{"n_layer": 12, "d_model": 256, "n_head": 8, "n_kv_head": 8, "head_dim": 32, "d_mlp": 1344, "vocab_size": 565, "activation": "swiglu", "norm": "rmsnorm", "norm_place": "pre", "norm_eps": 1e-05, "positions": "rope", "rope_base": 10000.0, "rope_fraction": 1.0, "qk_norm": false, "attn_scale": 0.177, "bias": "none", "tie_embeddings": false, "parallel_block": false, "init": "uniform", "init_std_qkv": 0.0264, "init_std_o": 0.0, "init_std_up": 0.0264, "init_std_down": 0.0, "optimizer": "muon", "lr": 0.0127, "lr_mult_down": 3.0, "beta1": 0.95, "lr_head": 0.00762, "grad_clip": 0.5, "warmup_steps": 200, "schedule": "wsd", "decay_fraction": 0.921, "decay_shape": "linear", "final_lr_fraction": 0.0, "batch_tokens": 65536, "seq_len": 512, "doc_mask": false, "train_tokens": 545900000, "steps": 8330, "dataset": "wikipedia_en"}
MLP neurons of a small language model. Each row is named by its layer, matrix (gate and up: input weights) and neuron, and shows model dimensions 112-239. Each number is 128 + 24 x the weight over its row's rms, rounded and kept within 0 to 255. Numbers have three digits each. A neuron's up and down rows have the sign that makes its largest values positive.
After each neuron's rows, "fires on" lists the tokens most often at its 100 highest values on Wikipedia text that the model never trained on.

L9.gate1330:141148142106106092130154127115094126132081096142107076104127124134132144160125128130135113165150147101113169143121130094075105115177150091164163144146162113128113116074125162141107179092114124151114157120126170114116088140106126115175178116097110128134134188131146104090167136140128100132112149137101139154079113087133098115121121156128139131121123154127123133175154108114121112155124
L9.up1330:124143176107163150128159063122158128111126105121086159105130128119124149128136132141123110111108148147065121114135155144150140096150124155106136133122139129128110161138106146134110184177118157091120136116124140144118162100139155143131135104109150148145143174098126122143126142104118118072088175103115160155147160165120162129119130125116103131113114083101133101179132172144142169096141
fires on: "il", "el", "al", "ur", "ol"

L5.gate925:098109100127136149132120108115102152142128165164127148148091164163100158120114115127136147140119110122135111126133080068093144118140121134080111137143086104115118148100138141164113112120097113110140124140128095187102116147119101115119128152132110139119155119143089142154070134126144113140103100118159161119124124090120097127134112077146101150139163101145149133138166113052146114120131
L5.up925:135134132134154116128117100083115143127131161136147145111143179161065138135139129150152115131070113129097113104101145123183141162128072125095097079124104101123109150151133127147101133124109115108157130084127094133116117172107115143143117152139112155135131136106131109132124130139173149111139106105123140113149106112148121116127099089131125185140099095133104147095144097079140112152109
fires on: "\n", "ational", " of", "il"

L5.gate1179:138089086127135141109127114128157126125116143159119081114109135133113146106148123128105116137131153139109102156127116153127124102126188100169133124147115112120139124082124127181144135136139184158138102173170102131151128116132147137093156117113142126146116121127130124112154141109122125141146138090149096142088114147135151139146096111104101138148093121082129138160104098170154150160133
L5.up1179:137142102080118099128140110133119122120112095114114149143097101120133139119124149141102075119169114106119118109104117185170146117125161121122127146106175136099122124145142124145198163104179147146130110109168132157147121150116123131092151129135099142117131130115125168096132118147123139168097087107123138153118136098137146136114133153144147141154127123119174132121156141116139182158121
fires on: "ed", "and", "s", "ow", "ard", "ist"

L3.gate452:142176136131114155084110110120146152094131118119141137109124159160114126140114111043121153145172140105153151117161072119059082158122152106134133086102113118141120120110126161144163149117171137114127116102156179166092156115167139106133144147149110120145178112090123146117135142163133110126144090095107134151118140125161108107126130120133135148126120109123116101148138145129122120134142
L3.up452:139134149131105127089097113137090092120142115144118168130141144138171157143124123127120143171143157142129154161109138087121067095139150113139113099081142134124128118117132145139157079137149202135129120142148150145148120149109083092134143171138108096098115179130108166083133132134113132082144117137143095109167144107131142113160167089117132134181139093112129132122095144145139165069117
fires on: "ap", "ab", "ip"

L5.gate835:167155117147112156147133128145118151156086142153136134119151115119161106151124128158137133110166136110130133186126116112115120140119139126106145110133136112051140098121135087135131113150106119118127115157098121123081140113125105126150137130145167099131134125141119155159138135163147184136113162094092110112120132106113143113128109082154131113112156139104122106167107113108122102201098
L5.up835:170096113149082110154174125146119123162141195175121129132124114101107128083126111082140133103107117114133131121143141108107161144114074153149129124131141102088118107117153109172121130155139114102077166125120193112137146106137126172104174097128095119173100117152103120094142152114084163117176097103126116125121132140118148101102117154107107119135132142118137133130143097133165147150140
fires on: "ing", "e", "en", "s", "ition", "es"

L8.gate232:143084106157150139140169122116191137125160114141136125148117137111140147135146105090135133120132150150154198142109111116132109082126112128181137150153108114143077128159133116156127133143143154111147135159094088100164118096154108171108165100128180135130132147129182126134100115119121116187109107145086115159100112140112155130147143093113173130134095119099104133144157089128125161122087
L8.up232:056155127172132110125103180135106091052145094122100139154125134106123115127118184119174120131161151135158115153149147156088131120136168146133143167129119121157145100105100136137138144124137188117100103094108123126091140151156168169116111134094146161120153099116148103173131121136111146139106144128114164083145120106130101141127135136124102155145170102158151131116141121126129083123134
fires on: "er", "ab", "n", " are", "e", "ar"

L5.gate44:131169103120134111112105141085125137160115141139098122128115161093119147140103122134153097150119123092131162089139106137175134095156105148169132138122129117136118122124129182126110141128119152094178140087152144125139124131103103111099131178134115176134143112149133079088144135097176120142108137117130118123123162154132142120159111097170125163135137108111124124135104129145141161181137
L5.up44:091128122127161132108117130087112138142135149156099137096142190094122092110168147139116170108139104123139119126138106191127109117136137153076114143112141126135096117114085135160126142094093175118126143112104117103076127107119154186134140084114106150150180074171100151154112098117119074089111124139102121092145153125115137092106082130152126105138105146089111091143119138140101090140108
fires on: "s", "et", "'", "'s", "z", "ed"

L5.gate660:168134147138100132122126144159079163102134162152142112099132131145139119106145118127132134150158119129166129088164127114106088143062089107126143131140106132134107133127163089149145137130121080142153102097121176161150123121140102137111123086096133062134148110100145143152121112093178121108166121106109122137131150144130159190157163128081123131132150173136148109143130127147093132177142
L5.up660:157103145101112081113105136125065169111130120148168096140159155101093163090149148174134115132125098116121128093143159140102132132115109121099090130117107150123129137106138135123090151137093059129137112130140143159172107107114155120116182155122119118135102121091147118139143126104185114106111090106121089147148109152141114125151117147116109165092114127121130111115130123102123138128164
fires on: "at", "ed", "e", "id", "es"

L9.gate70:104139115120072155123083133130132130093105117105106145123097153148165136098093129148142149091178093104157161122121129131171123150128159139121130149164128108110138089127110159101144073131122170127103115088101122179136190132098135087128123133142092135144105114081119139113115138125111124129142132104142080136083108130098128149148184142164137080112167178093137131146177125094123159105147
L9.up70:116121125122103135122096127145120130120117135103163141121099103162160166107153128111128120119125107102088195126106144100090102109095147167137152137142171153166138090095151106128099113113104123112086098139120138100126117167140090132134149167156141111121113108149115127100152141083087164162167123136136159141123125121107117141148112086171157138178133129100130128076156160120175124103112
fires on: "t", "-", "f", "ent", "el"

L8.gate1007:103104105150137115135113126076099104132148159137156091150125130123147107126111106150174159147107145088121070135109111127133200180090161133125165158140115133113084126146105112134133114153114142141140160139160096130121142166184110112112094119122165100120132116109110132149125104112088120092186153114114115138094140139087130110142102121131100126155139127119113154120070094103146105090144
L8.up1007:143135075119161087097130132103104142134116097098126148146122106104089125081093161121103128090137109128164110103094130133108083099142120123092157099125101176114153125102118129145125140082152116157105158124171124101104122174083116127108136168146127128152147190126114106144120087141115182157162116143119118090094160168132097090141130134138089142096143092120134157109134117158162059111134
fires on: " is", "es", "it", "ed", " ex", "s"

L5.gate1205:102155154151134127094131129164119106112141103094134127124132116167123127139085109145142121131161135092124174115141118137135140173155153098133128100147108127109140112150190151160150106137134113152129131133134097085103109144145098102107091128086118165137112140146201129109125117103128133164180172121113140117091143120149132144154127117144172146113114127175180149157115126105136102136135
L5.up1205:138128133106148131100177162094132105113166125162080114113109132125162089121092107156146154127132107189103123110149130122127152115148131097120146140119128121168093153148152151115099130136101157114122157102114102118146108121159151146082127092105116134093135133130134125119143168119135132117170128134124138173136139102124093117109129111144147138168124116221109121090097166107088115116098
fires on: "ed", "en", "ing", "ad"

L5.gate1307:156140076130109120165111094091094144123133116074116128128117089115077092172148128116134122118120207153116088119108109154120182121140109117095135155157129125127124145136138114188126124124120092160130108144158111132120131130116108100089150089107116128122118092145090113155107081101137106135120128138141136150103122066191107124104107113123107146137175115133092147115116123078130077139123
L5.up1307:113107159155135101100184181139112181161113101136141129113147127154151135153151118140133094142111124132142128110130143140155127153113106125112133163139103131119163134106162190160147113103082124140144168069167135111109123114132152148171116162121157162107125074108097146155131116133131136101090074135116137123080127110128156127163148108146094105116132123154135145140133161144132121121128
fires on: "i", "le", "-", "ad", "d"

L5.gate448:115155177131103113139111121084129125132159131161139118132119098109135107128094128172133155152118137150079127141121119130151129205121120138117123112146105122100056155123168076151123111183136096084149130105090132121112165104122106132108125131124103165145109115142172135118136130142098144145141164115093103124137122092111165121105121138160138120063108110163128137166133139095147087107061
L5.up448:155155131134129124103128173111124148091116110149126122108147158154146081117128125154145225155131162120136152124139171102122092128130142139094137134141103125131130116109138129149127129158144128131126118135153151111148104124134124125147129150166095102108149140124162115129111115182120142160138106144104130155113129144158154111128113155131137142108123107176085107109118116157122133124102
fires on: "ed", "p", "t", "ing", "ant"

L4.gate339:087115137147129130115138089081070147100094111161143133145132127144145112121112120129139113149129126093130123140104087116125152135123107153133115127105144128116143128131129155146136139085132176120093137169137094165138129177131142163142083135193171135172131104189130086130096165116103156120095152140141116104103140144160101154163114099159111147113106086130149143080099116109179144128169
L4.up339:146094135159129125085160141136082125150095182157106144171087148096132106141091119121136118140126125134130131152140127116133168147130129117140172142122124109147104130142166165126128160168142131151132107131124136105156127153139128160151115148121136093114168114160173141096119131136098091122116094162140147104170100133127077100061143136124104177124143116116113146112119115108141045134112
fires on: "s", "m", "is", "t", "mer", "r"

L5.gate526:138104121040111121133134108143106109132153107083116130167143155110155149119137097159102117153101127121113121153116110140150114131148140113178153120140091098170093123121139123148112122105141134113129128115185128164121131113092146152158128126135152133148103088118101102155150155100138133139106138183132139095091115106115142150149111130112086126146126139100178110156151065098090128122108
L5.up526:139145142150165127090137112105185173193145139147110114143123121110117124132121176124141164152132119127134116143174154136118153131105149131100117117138126149112112111099129144114130112134136153111183131113125103116189172144111135131105150138160141151141170143091157163110107149131124129097114118170139186137137159136106090142098107129164113140154105126098149158125117118101096106170160
fires on: "im", "w", "ent", "er", "or", "s"

L8.gate1275:149102084128132160086179098100150120123105136146137152132124128158122149108114083167126124160134110161145119112124128112120116092182131110137116126152137133122166119129101112181108109159139058086108131143156150119122099140149110110142154149130110127105152120133115138135103117083158131094115105140140125134069097123102069101133124143131134111135138170120105143099100116099155131135090
L8.up1275:146144100151157143108139140090104107125118102153089125090129130135099109126157140142135108134164130129102133165089115093115073122129114144094125127144142154174132146099135123107107136121093093100147131120145120171174114127099124110106126087127161147161133126118122115097066124144162108101101138127155160131151120117144123152131052123132146133077106122130151136159172083105079128157146
fires on: "il", "h", " of"

L4.gate1079:124106147120168135107153150126139083072156158140118128144085143099142141114133110137191103140130157101121123133088132111103114116133127126109156140172117148157089139113105121124138164171179129189089151143191166156113078132113106112119122104119088087110135130106121125155124118143065133109126146119075090171122161123143156146118117105132121142151151137133134123112106174083139121137132
L4.up1079:134099115121123138110133184123124119128145136125183138138080110127131125143128121145130133099092139115130165149122141078129131144138144109126125101112125132106121164092116151147105107125174127094072157119102160109120093139123077144141138126142162136118102155135098091107095093144115106143133111093113108125137138149134134122117125082115088120113106121135150121141138137097163173058100
fires on: "d", " ex", "ion", "ed"

L3.gate247:109140126107109129138134183160157134127165121132114130139123137144092108130122095099160143131132107145168113081128110150109131136115091143131126111117141138103108122109141159172131170135138131139153117159143170154098143127139170127154159196069148133132139141121134163141133135133145123101123121097121122098120136116115123149125157093098090175152155071165134133129161156095138112137142
L3.up247:103139115127134141154102160133162129148134121133127132147113136128124161146098121101145137084120149171112132149174128164116141170135121115158126132094138095158140138121150140114151128124128160118127126137139104132131121146099086144132122108156127100158123128128167141108171123116115129127150145156157110132129144141095140146135148198119142114140112079144120121151177159111149174107129
fires on: "x", "re", "ac", "us", "os", "r"

L5.gate861:147106087107093137106148155117070114163153138121078153159166138171111125112125166091119114103103120086123162147144166137127124127122137088116133128133132109126085135120135126123143120110156156131118159143143162158076085116080140137091156115118131153103126093142139090135099149070128145113156163121171143128162121129089121128154116108158110118184084120178125108127147159143140127126120
L5.up861:088096132155153130123129140136137157115083134162132135133101089134139145137118130130117128120184079125121130082151116104140106138130167110138110172155102122153124098123114132111108154112158110115109106156175147108103155138103151152091141147145112148145110140107151109156131107120129127106135123088149088140138124207101137134117102115117177092102154147091109122090127096137120133171102
fires on: "ist", "ed", "^", "om", "s", "d"

L3.gate843:106158147144148125102147134156140122132174131137143107128140166164112142158137104124101124143129122126115109099119074134111135163076138113108163138180138137113111122088148111176145108113133137114139125129107103138112153159143131132069161074090175120154106092113124105103138127126085094075135116066092130143142122099128124165209132146117134086142131171109121099093118121148091136115126
L3.up843:147136094067151122143104208153158129113103138156144139160113183111132159113154070166143121153075092138116118133113114127152114129099138165120130143128127124122142108140156129163180141108131097119133160085133087125127144145122123122141141117089140084192127117105133147145142156152103166098109114110101138164126151098141095133105120136124185174149125122152149124116135107106077170110129
fires on: "ic", ".", "es", "s", "ric", "ed"

L9.gate311:148142110102111125121150104109125167150096149133107102108109133116117092130107148130119167137175135099145175152110132126127125118119120091159152139132100076155182109097150121144144115130109123152164139171113112133131117147127115175053135119130122102124122129108155153146153129117128116123150119117133144178084132146151136128131112158127146124117156137125138088157146110125116103129084
L9.up311:117192112106162146103144125129088145132116148076077143102123159116141147160097131140111099115157152135134087148144101141111154134098118098162146150116144144127121140146153145137131154110134131103132094127151166111110169151123146121139099086174125141144079116098101139144138133129126079103099115152090152152152141143128141137126129111139090125121101156142120100191123134142124126109143
fires on: "il", "s", "al", "el", "ur", "b"

L3.gate219:110128128080152129126142142143132122114139123170130098122139150151146135122095149116110106141127140148094117121107100102082100091123138116120141145141152190152163129159132159151133120133095123141115135119105104130107086116168132124167115118134127082123171155086121082115137165158144139161122107140102125089120120150105111118172159063152170126103085121097125100123094100124145125148088
L3.up219:101103111083159129149187141117091141140120097149105134184149122119186187113134148116092144103138126105141121142101130116119107147139154100140132138170134146145127076156128115165121131149107109125109141107121112131105116144199135156137137117119147085070144149120145121114172192088104094166127112146127100150114134149096113112150142109138133133167141161098141116124124148117147109151107
fires on: "el", "e", "ing", "her", "ok"

L4.gate459:134145111130112107134130142078100136139160167195111111113167082142148116097137126133157157113122157164119142143133146124087103139101143141130176126121101147112085147124187104134125155172115105101112094134095117128128117144136117150122112092148160145141126115158117173085123146091132143116079106077135128135167148119094152148125151139156153135120125091165142083123113153134151113139074
L4.up459:169131110123101101137110178111161140111118154163131161094137072139139164086118125132166171115136146120161122107104164117117137133075145116154167103115149177107113118136108137101142164161156162161153099121064108131117103134151152119136120139156135120145138123128156140126128124088144115158074113110103116121155143136118136138113112119112189147110131129129168136154144143153119134096117
fires on: "i", ":", "ing", "p", "k", "el"

L4.gate958:125143124109155108149116130120131090157091124109117101089144143140137169180147072148106120098075106137110146088146094152154089147114160151131092147120107130143143114110135109091161172095136114181121128127122129122092155084140119116157159113142139139098117114123155158146135111155104112136127150146117144123107140107142126092081145104115115161124152111149132127142134094127088121166166
L4.up958:113153172110116137133106171151148119092125173112125138126121115101156137190146098154084114129143174123156122115150098156104160125159126160113083113134128109127126174075171125125165161096088116120122121132117150103124120101115124131173142134112118134126148127133135113135104118141136101111075163105114125152087104139139139085115117117148159155129135103132142135122118136091148152122145
fires on: "A", "al", "or", "ia", "il"

L3.gate678:120099112136102067138119114116100120196129139128091157161139155116119099106146130128165144142114145082120128117092154138170157115121129102110155118111090107122094092129174165132126130099128165165150128128137090125133131133095146149115114116124153123129127130160080138123136139140164155129094144157137143091155145111100114147153106127093160161126091137126161132116162082191108113156158
L3.up678:089119111111133127118137139134121129138130168202090151119143167148122131147118096128086152124170144152107115153103134108138141125073145106125112120141089109126088128174150169119088097131101142131171124134161103146103120100160129154083118170143109154173168135129109158127121135139106078115108108134148172089189128160100114148122106138146093142101133152119144139152137134122113104153128
fires on: "s", " also", "od"

L4.gate337:143106135114137125095132094086128153151159113078120116115126107092124096111158113130125167108125095132117139116129133124159091114150161117160151111125095122129098135141140117093110131116158159099084155087124102086065138100139143123089144114083134116131136102128127113130098121089137118162120130129126135094141116126111193102096129110133153113169118071155111137147139130173112086143121
L4.up337:151158116100154124113144141144133109133123160106111116156129115102124118120111115161089175126150119177072115136101083092128142130123123156125149112110111123134090160166159105088150141144157148152124133100143152184107123086135138132160089176118122117148140155146103129151111141131107111148131104115137125141147171123085163141110136126136132118110101124129115123110143132135113086130127
fires on: "od", "ie", "ed", "E", "og"

L9.gate288:143145118154128123099100152079170126127146109146185088182113124148129146157119148140111178122085116094098147141156121128141137084121166115117152168132108164138117124111152152145099139153170131137156171156141161136114128160108129155164182136135135123164117112131153119123139140110124123166114099083095166150111099148137141124115160155160094117122103174110112136136132128123151097144170
L9.up288:153115163114126107069145102170132097142159089102126117166156172145115112152100164126150108140145140162110130133095129154097100078107112128111185173116116140121104114119132134132152114112195130107146128155155178164126120143174123119135129110122135135136140085139128142121104138126146120149115151122116149074098109179134185122067118119135108124153148169113095116110136123115094118125153
fires on: " c", "==", "==="

L8.gate160:143132144152112122104098097136131144111094110094157124118092127117112111109122175135097128097169123102130126122121122107132113148095122097127075127158151136161149106153129130153121157175138142136108119141134101142102129126138130120151127126121093125186172125105076105115164084153143152144136113089119171138141147141129131114120128082136127076089139127151130119123123104134132097159151
L8.up160:100127156139110162113140158174119124088147089118128114121105156092116132108157149113115150101123130130119139140110132111101114122098118151152160137132077092147117102132117107170160131167160108116126173154166171139141122167095127147131147123125135128128132114132117118084122140073142175130117110104129162158137152136125136132121110145133137118166111136122111130144125112111126114117137
fires on: "e", "l", " y", "y", "our", "es"

L4.gate915:103143139114117121097087155113135115135108123155148139134084123121109130104107137116146118141090132095152146119175149105165098153123152127151105145163091103123112092106137161125166125086145115116128110159078183148089084118092156132092142114124149140104137184123176156109113132086123134105125098108152131122135131150074113150137162108137167119135128180137096108112130123129169116168145
L4.up915:142121121093159091083119121124135128149069106170139114158151141119115134109115124102101125168095129132110187090126096129116095103084114142139075160136099096123165107127145118133101098166140122132127149169127150164113131153105147124119121151098159089111099127149102150106079142128074128146105136117121143109111135119133117130120144118169144144109121127099142113142126104132194146144078
fires on: "e", "ame", "ing", "ok", "es", "ive"

L9.gate61:084113129139117136119127143160157151141169152108152122151120091156100133074132104085057106155148156105156142123156143135165135121127138115123100111125128119108103117123188130132121143168126117156116099160143168169114178115139114097152159174118129123106131119133121149125173099142165120168122144122114140144118134179109108157109147072144121140135135125151097092133173118158168081086112
L9.up61:130146092127096132139130129125145102168093120122143149155083145119145165147136110144120125109132109150117127083172155136145126132160090101115096105112121101135114108098120148118131090133169102140136101123105116117109096135072127163133118114116083169167100111142136120086135131144069158157081106115159109119133119123149166137160143124154108137106103128101154172073146122129120167133134
fires on: "ass", "r", "o", "ac", "rom", "p"

L3.gate426:111119178123088090112099136148156136109126138150120107143093112160128180108115150134124175115162157108146125094133096103110156114137134140142108165123122131168138133117146149124098129105151090103115100148096114143098148125083173108116128110171110123099104106112120092085121119096158119134165134140134128123130152185143139142155183128149122115167144145090115134151151167101113114103136
L3.up426:086076133131090150107113113158136099103170153158125122130157127153190167134104176131129148141170155116095138118106107108137134094118152134116081116111149142165130113135120116110147120100112146128156158148125106159123185134133123121109125152113107121105096126120115119111129089101171146146172119156121113097121127104134122116142147132121130107167175169092132118113138151139156146097143
fires on: " y", "ab", "ent"

L3.gate168:127163127097121120128132136113180141100129143164138137127152139124125129121108122090171128125127175120144142110126127112085142174133151135101095136119149095145147107153133181107115089068142145118101135105150125149141152112166154140162141127130152096112149089131119134115155117130090157149105125137148116147086176096101107124114153132138142136138130180120118111121144156141159053184151
L3.up168:130101162105164120101158135135152096123111160138154098133151081128153169109108107104107146091069167141149168124108125153145144123100101139107170150124106148138108112149123133116096117149115121107132104101137122145146128147144151133120107119102159099093155132114156128156109171110114136126114148130131143106136147110097093147176115082084134126129113183138113132131165129104158143131120
fires on: "ame", "e", "ed", "ant", "ing", "ent"

L5.gate1019:165128127149124162104121119090096106154133102143125108086159109149112099118127142127153154131105122143079160122118129143146120121157105125110141178144153103144127114095154117103186121110129161126097117110140171094129105184121115123116117149105113174175131141125137091122107103091105114103092128121136080143142118121138156105122133131119087144145138124119131126116137131113136105119088
L5.up1019:101119125168118135097080162151157121109165140151163140142172123092112147115115140115116111143121129079110174122143130131129124108153137137110128145091157156084153134164131172101135110147141142190137120145135139160119148110123125106071099132133144068147156167101134127097125162113147115175119107121111129102108122135109124136116147142090161182146076110126086152167119143143109112138092
fires on: "ed", "ing", "e", "d", "op"

L3.gate727:182128135137134134113136156116115108095094129129133151132120145140125167119133103136142131100150147172150180142120167141138094161162157144121117089121124134129124099122122086076114153149130126134176079148138112148056153128089075161145116139121116112119178168144167126132135137164144165159111154193139115146117113154114118137133089101105118147080106137122169118097111089087101117164151
L3.up727:120132149108098109120147140147129137140119113112138109144085096107135146172151073149105112124179150111142126126161135075130133133139104112135125159177135106145128119132152198159171120118137126124199102135166116101127146162120123126163145134123130137125106114107127136085147147162146121120105130141120136145084104141059134109114117142127158146097100096098139123113169095110091106111120
fires on: "h", "or", "il", "t", "ro"

L4.gate220:124152104159122138113133144123111154119132078083150128186131130135143112124142142126181157106122180111148149161167121122153155125107197131158125126099133159120103122113146100115159091134118108172103149157120097121129157162111148129089171106133129138152126122092163145133139131148103172140151171128109116139092124130144096134117123147131116150114145171154141142108134111133084102150077
L4.up220:184155145125105134133150143136110093061127149134088109149142127146145104109088098142120128083108119081146126122130094108105161134078139127083109126095144159094090112132135082146144101092187148132086120123137167112139151141131137099130105133139090095105114156126093141122116178122113157117156138100107111130096142131143129133109134138129111108202155097140152149111165088128119146114113
fires on: "ing", "es", "ce", "ation", "y", "ity"

L8.gate329:132110105109143113125139135126064093108181086093116162163137140088137074136116093139169144128149113132127137116085121144145108130136102122105156129168095151112165154102118096152101113077151124090135109159124145166120127102093082109139115140122132125146136143119094136145136167102130157110157164131106105133111156143117106123114159196128104128055123129120176117180115126128123103126146
L8.up329:156131166104132158126103063105128146119164122175165117123133127149146117156108147119160133134155099159106128118144140119104089110164157116183195147132099121132108106143132088174143127084133129142172122113095124114154145140155117133108121095127123146124129135088130164166115149120155146124127128177130149125116142142107094106138116092100136141095141150118126113139089168139190138104121
fires on: ","

L8.gate316:155122107096150095130150102101117118099150124096141135106145107096114119124142115200149131165165092115120152131120148106131115119113129157136150116125099145137108146106127112107117135148182134119158132106102108140156120075114080070133102129151101087099204119132173147143106138133139138088116152136181145122140150150146091076145123127129091130086121106148128069127073115097102125136141
L8.up316:101131118105135134073159141100109135120160154117138122104082122103140109125122117142098064158153095128122142153141159116124133095148110087170160080124107127150133109137113148116124136121130123134127125116114108177147134108155101104165102141131128082101157151144111138140132166097132101145131140182098115124113155144183027132106115144119092148084160132113154115151129116090157130122105
fires on: " the", ",", " The"

L4.gate1304:119163123129156143114104112124121093080117105119139143092173138130114160155076112151130133109128119146103148115134109157116125116100111125080118133157118123135089158167163124118146129117077174135111175151147144109117098123161130151102117113135113121149131102123125118139092180152125092109157111179152145145134072155158112161160143139118097098126160134137121128156124109131129095169093
L4.up1304:136149081097113137142168130143104146122115156150152130124120116098095139111155102168136142156152144102089132112115144121139133116107129155104093110123111102071080136145135060139168118137089137134121096112105095133160134107123143114122128133088103105174156098108127131145137127104166162100135112168150134111095105087124145132167143126113118102136120111164133133089135181143066138121100
fires on: "s", "es", "ies", "ions", "el"

L4.gate1218:128122128119100163095174151180101132134115129150116070112084114112109108115153131141143123115118086140115138091130151124158134160136111141095152140127127150159129141107115098131190144128124111119140106161141164081091134125093119156138128104094161125081126119113084102160125114110102139165108125129145099130109065129104081105077144147128118131136115127163128127146152110110136166191129
L4.up1218:132107110102098147161122107096100097132110141123148170082141127091121122156114132145123063108137115079125187148136134153087147114117105109126116155091142101113099110092122100127089104123109141137149121107140107125100136084135138113154131128126093107098148133120156108153128113091143102158161166104153125071112146135154181108149181113136131127148134102102138141163115149149142155083109
fires on: "e", "ar", "et", "ed", "os"

L8.gate1022:145106172139170140138100130117147136138120144144119123108074132100147146100141142099130131129106096153143099076098073112132128138148153165134152162140120140177091103077124096171098126171126120113145131095136137159120162139150158116150116152178156146145158085100160116177117135141146140156119129129145144113122091102168147114106112156098163131126108111137148099134107087155133147107112
L8.up1022:120102118167144126138156098155102097159111142117099146127146155154123107134115123150105141152122117126081164105093157134092148089152092088117129140073101092148131128102139096141109181132104139126131118142100138120122097132121148151105139143143153120113098113125095105124101152115185143093130171119124112139112152124138130128130099135124123132080166141128108111160111103124106110089135
fires on: " of", "a", " and", ":", "us"

L9.gate321:132122140128147139124134122121163101086129125143145152112109103126139117152148095101110137118144123095110112110146106104145103104126134071175142109158088103151096117127126077134127153105128125103142122206190091151110127146165099106137135144112124111133111119109133150137186107126121154120115167124135183164132130131181135148154172138118165112120104116137145140124113132128138173127156
L9.up321:150138128151149098132146114139111144102141120121117086086133104098119130114083133091130128118130133113132180079096113152089137102123129110137153152105146085129140127125121119126138110128130131177117179120138154114153106132174161147121170110184160193167147131132156075131133165128142174146092170133109081109157138109136097110107091086106123145101135136137091126106083096100115151126129
fires on: "ver", " of", " de", "a", "u", "ion"

L8.gate1090:121107195109129087098140114125142123148178130117109123100146107103152085134104098166136112144149100119151182105113117131149117123151142146147128149120108141157157148102108149128133182159173115099139113140166140148090094112165135101106125102164135129100120124125156095148132106160137117107139173148135157105158080149085114131120159110133099164110135108135104092135094143094150146105103
L8.up1090:131131097131144103104144141124140097112115114115111102103137153142126097147145137129074066155160112129105149112127131131091154173171142157159152127097132120111115137111112120138132102111118168131106138150124127096096121129152077161157124119128078132122151132148138111148104160121085074100126151188194135124158140138124120154119151126129100131120135117156165124150149112126145111102100
fires on: ",", "ord", "ing"

L5.gate144:159114154145120137074139147121107117117120132130152134152070114128128084107118117125096121136100150137167144103152159127122120126084156116131151163175107093165126122137157127140133118094133134114074145141093168111146122117094152156135093143133166152151145123115144094173106147108095099148151154135112100136137158105123111160092115105145124121140105099141124128145114136138130172154108
L5.up144:158124148115104147099132122125124189115144115166131131154121151140117155131111133153115103166132128127108150134111110126178126117165157138151119132093137112123082176124115110160104122154116155149133133116148119136093107112129130133146139167159117074124147132115106112106072135144119128117139107128091089097128117150127158109093130118133112122143112107145119125188105161133086154071105
fires on: "om", "ar", "b", "d", "ed", "ong"

L9.gate1006:115129167112124125124152161124156135140113149096129107114151131118089135114145112163139172117171136137169096101119105117099115165114115138134144191097131145078123151082132115156116085133134096156142134122129101126128097079152098159148070141114145125099134117122140141171154144120089157113123126098140115165102133133112125140174143133121133113125119097139174118128108148111124115155113
L9.up1006:176122122150137113150097128137166123112095112127142141120124141174145136126127175134144160133168126138114138101151102087121107107140124139123139116118091167146104142173064103155123154176143103163161144126118121105094085104103133111171147124106146151138104137095163144154138167092137114133158123141120107148144131154121144175133119156126141152101103134096140183140134131093146136109139
fires on: ","

L5.gate117:144139124098120090088069145108123105150154136085132121115153118137109148127137119148112103134156108122141139147174163128150098121153157140113127127146104137107170119116138093151126122138120094154097105092113136096123129136137108133150099131120149162139091086175130102083116144163126126112127138133137118146129157117129142183145132162153153140118132140150144114196113112124166071118101
L5.up117:114137135113102109102105130124149112099154079123105118106157142141111107105114132126125140104103113109087149089157152131160141113102155095128126139096098133114145131137116117094106097122120107114178135160149141093178142114135096130126117109154126160146132113125118120122121118194108135152100105147114138160123153114139167122115121176113163130108142098146150112137163130155144090079133
fires on: "d", "or", "t", "th", "ing", ":"